config.toml
n_head = 4
head_dim = 64
vocab_size = 2048
norm_place = "pre"
parallel_block = false
init_std_qkv = 0.0238
init_std_down = 0.00344
beta2 = 0.98
lr_head = 0.0115
schedule = "wsd"
seq_len = 384
doc_mask = true
steps = 8353
MLP neurons of a small language model. Each row is named by its layer, matrix (down: output weights) and neuron, and shows model dimensions 149-297. Each number is 500 + 50 x the weight over its row's rms, rounded and kept within 0 to 999. Numbers have three digits each.
A block is one neuron, or neurons of one layer that tend to fire together. After each block is what it responds to, as a language model described it from the Wikipedia text at the highest values.

L8.down472:526434412528485475527546565505522602558505501548462528439542542470577473482510663476511539486554434508437536540405548561432527535453542512553535494506537500403378507497494474446533473534480495460488460508426455436462524547494528535446491473530525446576557485567479555534464516508476515550519467422492531506486519461455510577437556508454419543605508564504558519500397455536455521662445402556510535490476576437544449444399484549475428444542460547572
L8.down613:497537427455538492475428530421539474491479538607503575610518531542501535553448641501436469480526555513446484465446481457506404500480437533492452576519563491392550482465424436502501451435536507488579544611481517521465474436447525484510530594475529528507522491503450556585597478486446512426484521444487447535444462595511438477540548452473593594414461431464500476400563519448441584600474440589489439460517567478494571377448463457463480523530409521569
L8.down732:524645460532489497525521555517528544506457477565425445425527503561554484555469497531493512448505519442504450629466496432577446597497489476488516544538516556479490441532529385484518508529552553496521425466559483446497516455496555528517387481453520404467434563474448616482496446599499475607538468521499514457439483565493459405550600462437508511545485555469462487535458565554453523468515478512549500517490608457439518436512512467537547533507459435599
L8.down795:513603526513465563549430485509586509536438402651495553542509522537457411499449558555443544504457539481493466534459500465541427515487520495575430465507470451341504449462549446448550484502542458426580487529459562517496539528447560518579468476515550445524469477478454448497531442496536503587532473521481501490475493495451487575553525460430468502569460473471493537440504486535439490456526531480521501481528530508479508460384476484515509525535481475486
Responds to: Date-introducing prepositions

L2.down97:557472570506534451446522468556475449519491528537564501545541544563549521566492571452478533503596499491510448558592507527519512483502497479357542441492500472488478500436540390474433471508385496477513460475453506523612497399566480476468499473433496510459483422497503571516554529459464474561392475441504485491488519473514606506503445510521477523460536530480530496475517465552479596522494510502506481546509445534531575499547586570432489468542447543567
L2.down215:418503520495480533578452434496456458563497495495433526486342565569409521461458615535510511594555510485536482574539486476487468482555494493517520519489529401427417571502395503492550518436494520478554572524515573488449453456455474501577413476476579493479465523596452481613399494482482587438488422480451513453470506456507519493480524541518568447505560502520512406515549513452418440553547539555470503578508523488481569597544463570472570514398531563425
L2.down218:454459533475567478439465547470535583594502554504517533495411509529448546575481532425473578526483500447406613504505459511431466419400494444488532453512431570411586505478475489406591509512556474581477427453595476459482501498461473449501598409511526508432495479468466499566431554585433527558489464465497542484543561511557540564459562543388430519490445531435475540553482594569518552458488515540482530529449493606457588617501477516477550534515554598528
L2.down271:444466453467484479545588445482419515504562499465469486537486457490469460512523541508533502494490459388465556499565559569483505501501500474477459352513552519514503438534626526423454502502605493521511494471448519476588568459448520470431467406525496516523491475448571515461488456548475440459631559516545535483568447629519502448422553461515432529482539506504510480514482511610546520497556577588480620527477565474475508594455470424540567524578498550464
L2.down425:536511467365463514516488520615509531451479562572479562513493503495513315551526522476534576522478458521527410565503540521463508476533465556506469520523439492545514537538478534543485529512513442471524409433534446462467630516494492464496518392595576531615571436503536411503487650408514588498477479508491430486416533475506507433572512564448552508487454466544564597449528481508493448460571498563539524497418507469521573440511468567594508488499633488582
L2.down429:527554454489401455443568478570515564493450532385452443468502493533458462486490559523394410504570522433564444434586499506406519516543480549514449575544468617504446581477505534478412523518591574533476513443486446476512468483391549466482467463553420485506494561557499564430502411508560504577541598494519461506578527551442553542400531546551573532510508527506494421517521521512521579510583504425482521486485501530392497664483595479516495360414493471469
L2.down477:471506471507571476516385534480557566561507641444504538520487497501526480496525499471511473480465490475490515576462500604569576602462448455507363511497527467496510560592468456383515492506440494468459494580402517464497529550539485492474421506491529607450486506523588537488492581499552530544490500511551513514514472485596417498410479461425492561537556496429494487499400503506502535505481434466516471556409515463469536534448538430570466592600417520522
L2.down504:482560498498448560396529528618493530471492574510470451612527540523577469459555549477551513548540543453543530437460560391477469552546533517487497500580461534536590468494486529478535478486514413451417556532516459569595342509518560513554508536421525492519520515497523564510565484459539474494347475464430502591535531584462504453500491492494422460471580439481412565518509466500490438465487446409495457500531555591574444491465580497543440406521585572508
L2.down541:487597586576535529465463434367479546648516537501531496444454492425545498466502517459560523518516469508287494526528439436492491549462452503526447505598558513479490518530433443505578549516540562602515478544502480553397582656540572533473496576456591439502501595398468491515472453522532527470566473536472517468515466512578530601399448446454505533393531501464516426539454511461522566405522545481495440397472521547550508491424527584470518460492504542422
L2.down552:504509548543425526494464479434498561581549503394552450492495464507528536409508519578593468512533539419487533488506519523498462556551486558521572486536531544448488495492482511533472450485365568421470487501565532418535467497476511463506550518529488549492437477576475560456460555523533456500468575505530522572455578460454435554547478413607426462422606498422443454498481583498511566579524520507513523500398527486418516472557460447477516544414486555394
L2.down661:505388443560566470485566579455507521489494580508491458430498574431525556456546472419475529531585598493486568519498543406450496423523407462497467484496538390530467431531489528467502557524493457497594523523519587429641514517513514533576450480459551457517428523477610438521520416484482521447532482483481433521549485550495404566434486564525422539530585493583480573465438553515439584446458480470479473449480527528604535468418501477510420476558503590539
L2.down665:531526467531459464557497602549533488523485579438476473517458497522479579469544524470516533541526403585465579541493508533458495518521514418543390481473509573506519463469473707482594389463637487521457479578500547532518413501439557526459496523527497566473459512514527482517525325493487496547569474467470474553412560483444410572432507514582518566594493514525498422534458472444542443471510533412490539448600532521512506509457534434496513468444441488463
L2.down704:480458507384610512508492493519516431533551492556427480435475483508483409452466526508467444437527579425617561552592435427509573604502479560581546524420485463458469568489512441524493503547423559359474503503590484464504442449575486499462552442435547501500486442482469536531569511520522498480515473559538477495465562507484586594544470441521566587517452465441550486463558496500495538407529500510473517505471506519463547459499449554545423404480490468395
L2.down798:542558492432545529531457535525490507512473502522485443514541488432545615464483429581527548412488540543542508676475537487491508555471511516506446564493449554484451532590464489488481547509455583554516475485536493515524569522535483425555422479453424453442558490450602607546440458533418489470523486475407494513496453520485493478493447444605505507577462510533511494444571567424486477519468385513504551568386532476435527422466515481442515432402551468567
L2.down812:589562517483475571477640477421564497458480491459472453492518439586566497421494460525400547516528478499457477529568442399563550436573447513484432493614544569455473543463482453453528524610483535476535473498483402502539509527476592548459490582493453481408493498506585568421476424521486535409474453495496474446511389494582568418481513556603499536497536465590476491481538387469459678474555516425497524454484487499510586554474481505511435442577509424606
L2.down833:506493540485416545480463476559551541526458489531600481522433533535579384489472504523549563420497422500420459516515570570405500436591579429505469559578515537405442470507542497423531451519518601515558410502486468508443522574529510469478572468507501529489524402540431488426463543410571533438555537535489554476401501418621496431531559475530549543466458383586584579488558512473382526517478536474505566450436465494499580490618428522497509421534483496517
Responds to: Category nouns and field colons

L9.down296:608493496510474529468442478555387477441433505427498441515376503514467477582489495497464394464469435478568387412442397518499519535501503540518591472517442496405475529485565498502492560512491462496491499592445491450482468589490498498410467443533456492468396472537579487536475548474479487543576513532538534525552508524578520443475515500539540409537481524464534561513478549540505572425454532507472529538451482495540530722441490434589455467535463474496
Responds to: Head noun ending names

L9.down355:477471496516455523527504458513524597553544506380507599536529489561521501445417487439488547481599525620502462451474492524464523431530518515517557518449472495505407531516432467517468477475516485556446594489459447489497512609588562563499510495464489441517533526566518558501475540497488399555483483487485420517510489475520519412508496535527383465485510389441510530419518488366519597403434547464542514501425480547482518587511616466434584448416416524351
Responds to: Linking prepositions to/of/from

L2.down86:547546444391487551587420486484509580549523469544435566499452481448510530471514455540468568530502433500461475519488512474509495524568457408490473495493567438492571430497637431501597437589580488534392514546496453528509475481516542561454539509435510452528556547574648548412514518525575473400504534491368543523457413565495489445533539522495567444522488479584417570466448464544531533569494509510503473507459556568540572490533480506463535473462489498433
L2.down90:570495420480580469524530519521501559520481510471410526429517544444456446497513472412478477560419563504531457499499557391476531477469538449521501510415560448460594463534517535613456434459466482535576541524596464494486497483483561571465497504469497461507502491508493494533476505449534529477516664494468462510545514506504450613477530523474404523533520506567479461491556547563492568473432457557494518503429514477526509515584507503490457506512535504517
L2.down93:505478544431530551519408522525539598553527559464476424610517483540571467427469464448423454566491538519438411610580389477518547462591486379549472445441513422471505493433569455460587549530531496515606579499352464526522492567586564446509517499517484423499554492406457484515451518514609451452513503555530548457508465511548473501527525470536463497452412438412480581505501460468523480507490501447540461526475456513553525517536524489416614552393537579483
L2.down99:481468496552379479427423489578543380541460555572525590498549554493448572520492515479570476392479511458546425479543493549444507500488538541487481562568474514474520578501441529509543520544552497586587525639513524534440503509542526480534520473499503484475480517526541525401398476551517606503503515437447522562547557531528452466443524424521552407486493462530503479491471474525597522530602551526522487540594514542441559480538518542602498621430649504508
L2.down326:450542407461600477438423475502533451506471512513472511500502450483470490463482536547505521394496516439530589539470443544557507427430518432507553528408513491447620480532494550523503538486471488533425530470389481513574421569587506560424473521504517512527551450608528483532481451581454469432576534502529527497463365484459486564458442610492419476406464535447517487468459534485488506510346421553493425620600431479537516471543428566530472513538478490528
L2.down360:424525568495572516445464492448581534525467462504583527465544479468428498493523530475492483460540576427475447558552553519513526493442525400556593444458492417574490390414535447477543547522426459559508466479504519519460510457546543517466566511483507525496566581489493465552487470483443488464518331485477526517500518521521539552545498476557446492401492482474592580481576510483396392483515449421485459486522499646451616521415577458495498496423463407546
L2.down379:460532490476521550397423466520590561456470619478441500447448426534469497465524472449532487479448371382523480565514538459490477413434493468460501478550458531473529477489518460470516542461497521474489528425570474521532528547537607519548575513562501436486630526524492495485426535462624472499603556391553506505545513489546534511463527507488477439523580549417505555529539582506505556503469489466496475456533490594489474435477530463455563563481466583456
L2.down447:461488408512439482562415537491599502546557534386465549585427495481534473451554545519365545556429496483432502522422490536476523437494514474516486456568546497514515540508488501576524470466408430495550442525533479531538550544420545620481396537460520487492508437440537530580492533563438506441533528539459422533481485490434417499508551545528446580504525489566422503470517500512505647465424506511506505490512451483478479469475426565488551603533581482535
L2.down511:416629525519490405432522620494530461540528523466528421376544522500539474495500520513579497536543526562567537516491528554441493556487432478503501421581502496420365523546473537439498595535563584478479539547529492468539460469478499440540498519476500477486442557543548454410543502572440500605480595425506401468500526541413483488508650514583518556536557498526638540472494450396492560488476466522508495470444429495468487455477538445556475465517499497374
L2.down521:548495484572532520513542533510514473544394459428538466495500555505475506506520446492437528506538493499457466413495499500499561540512437474377473487522506470517525476466546456466491575554420532581549515475434416539507502480538606468566453538478533467503495483505573448539428523592464506529525463443463472551467485578514521452436445477431495528423581471472478503515503484506524567482572435504472499568483559509503526588505496521418516586487492560512
L2.down622:554587626479465539418547468511620468510529622487504502453470473440496467486508587427463584547442464526525555557517465434558417422539398489504474471549582506572516494489522524505454441563492501531559590559456536472499467475563479489500503489551460456546541525467547460564485501387577473499528551392381521599493549406464510513458409503456444585392533464524563509475521548504521580516566431500477496587503464525390511481490496548518452560518491502471
L2.down642:450593503474437533452438475494483477512521549484572502399424424500438409464508442611550553541466414446380454542580431440409496567520586517573392548495527469514558545518510460467580508443521503459503573480494517557543460493531546490432541473443514457487494552489434544402545457553543445437583533514510615554473569587415539477421465531437579420430514496435614441507514533542486610566460527497495519492510541472519482482488601528402477483446380522499
L2.down759:553580494431553521466527555526455468409457543506393457444488496504527426493507570414479462510511542542465641560358515417424480513566530489518490586536465466467527496473556442434487504575474482452479507568490527417550548572502454555548472458493522510502537484525524464495596523595621420505470537479540522513539542498521462528451559481571501435553473519564506529504516516537497459580484468525521505539454515490470446429462465433506590532513445507536
L2.down818:597531572502567532574394523479521487438552573510349555496452472550396469528540516519421452476577408493439503581480455566569495532596489460434553485510500606430476522465503542474518452484494466488527417458520452523551533517476571495584539415459488474543497475426552526541520533539484529473465467505527485519503540514552568531537500443527467527490450543506510557471509553462477600532425497507474481550484461532431505450413447539451496498495434616426
L2.down834:553424413556522557559484549493440551522497548469513522535518446495431509621471484468593504516539516514554439563474443547520510505462432482489531463514560372573512413500535457527485570426609504573440561538498523464514440516523583554489491488516510413510481490492562383480470542568500538559543479491528471473552448530641428501454435584477562429425551575536628532495557499480481561582488435495508494477498471504570520566421565569413480400456525535610
L2.down856:555436426451487458539561451474474475446668453454532525518520549498519551523515438481400553516496506558478428432474409483496514543517523451414584535449458510565553493502533634493457520524604593459433447479528497504476524497509486552484418419476477517532513510468574468476416513543423568479580479486454481544483459467500527496519517505499631469546489500459504512542462451491462500490476449572501468523497522563519384540410537507533532454501536510524
Responds to: Relational preposition after noun

L8.down10:529420563512504476472513488465581460443466514385567478456431520542537543531434490440551458521517501477508458568482449492517502449479522483618513520500531528495455472505614582474543543660496484535497495454488478487571564542485491483464541479476469469567555476552468486597545500517563509561472478453520482583529442469470546531480517517552495497528501466520447453531463493501470451435503465465519537555504484531529471595497448511542438543496509550508
L8.down50:440441558513526451556499477432588476540480484470539430514390489559458573534497469505444376550467407493513454508459518506473398510511506500644426443552518450497469502448534476484486559479555545517508506566440458431515552563546551459539514484472597462588523569536481421489552437434475500484584452542460528568468519529538506462446483502554457503439514443480395473615490575456547438458532430572507467517606446563478437499496465489486521497492521450469
L8.down313:514509498528523424582450534533433552475441527561528544509611373421590474416517575554508498517589526529549520560505614542538501418541482469444520436470569488493493465458521431558571543511487531519464464571441402509376504456488463467485538432596451458567501511448492538469502459491457540481465457410491480468500626479526497570507467466474457464492531616515519565501518444516429492549439426536474446506531479515415434591520444459538450546445501470530
L8.down631:467458461445402559544517542427448541472431432575462545462490469431489540608546478559541456523542586466464494586569597500500496542554388562477546447450527522590494497425550516418435422450481560490602541521485546393511493475468495509530477534562462517596524515582549514485458553538456503550417485405441471518532473553488541503481611458528536545488441540497502522516539519512570517440517501536508547535425551502526462469447417454471451440546545485485
Responds to: Role/occupation noun endings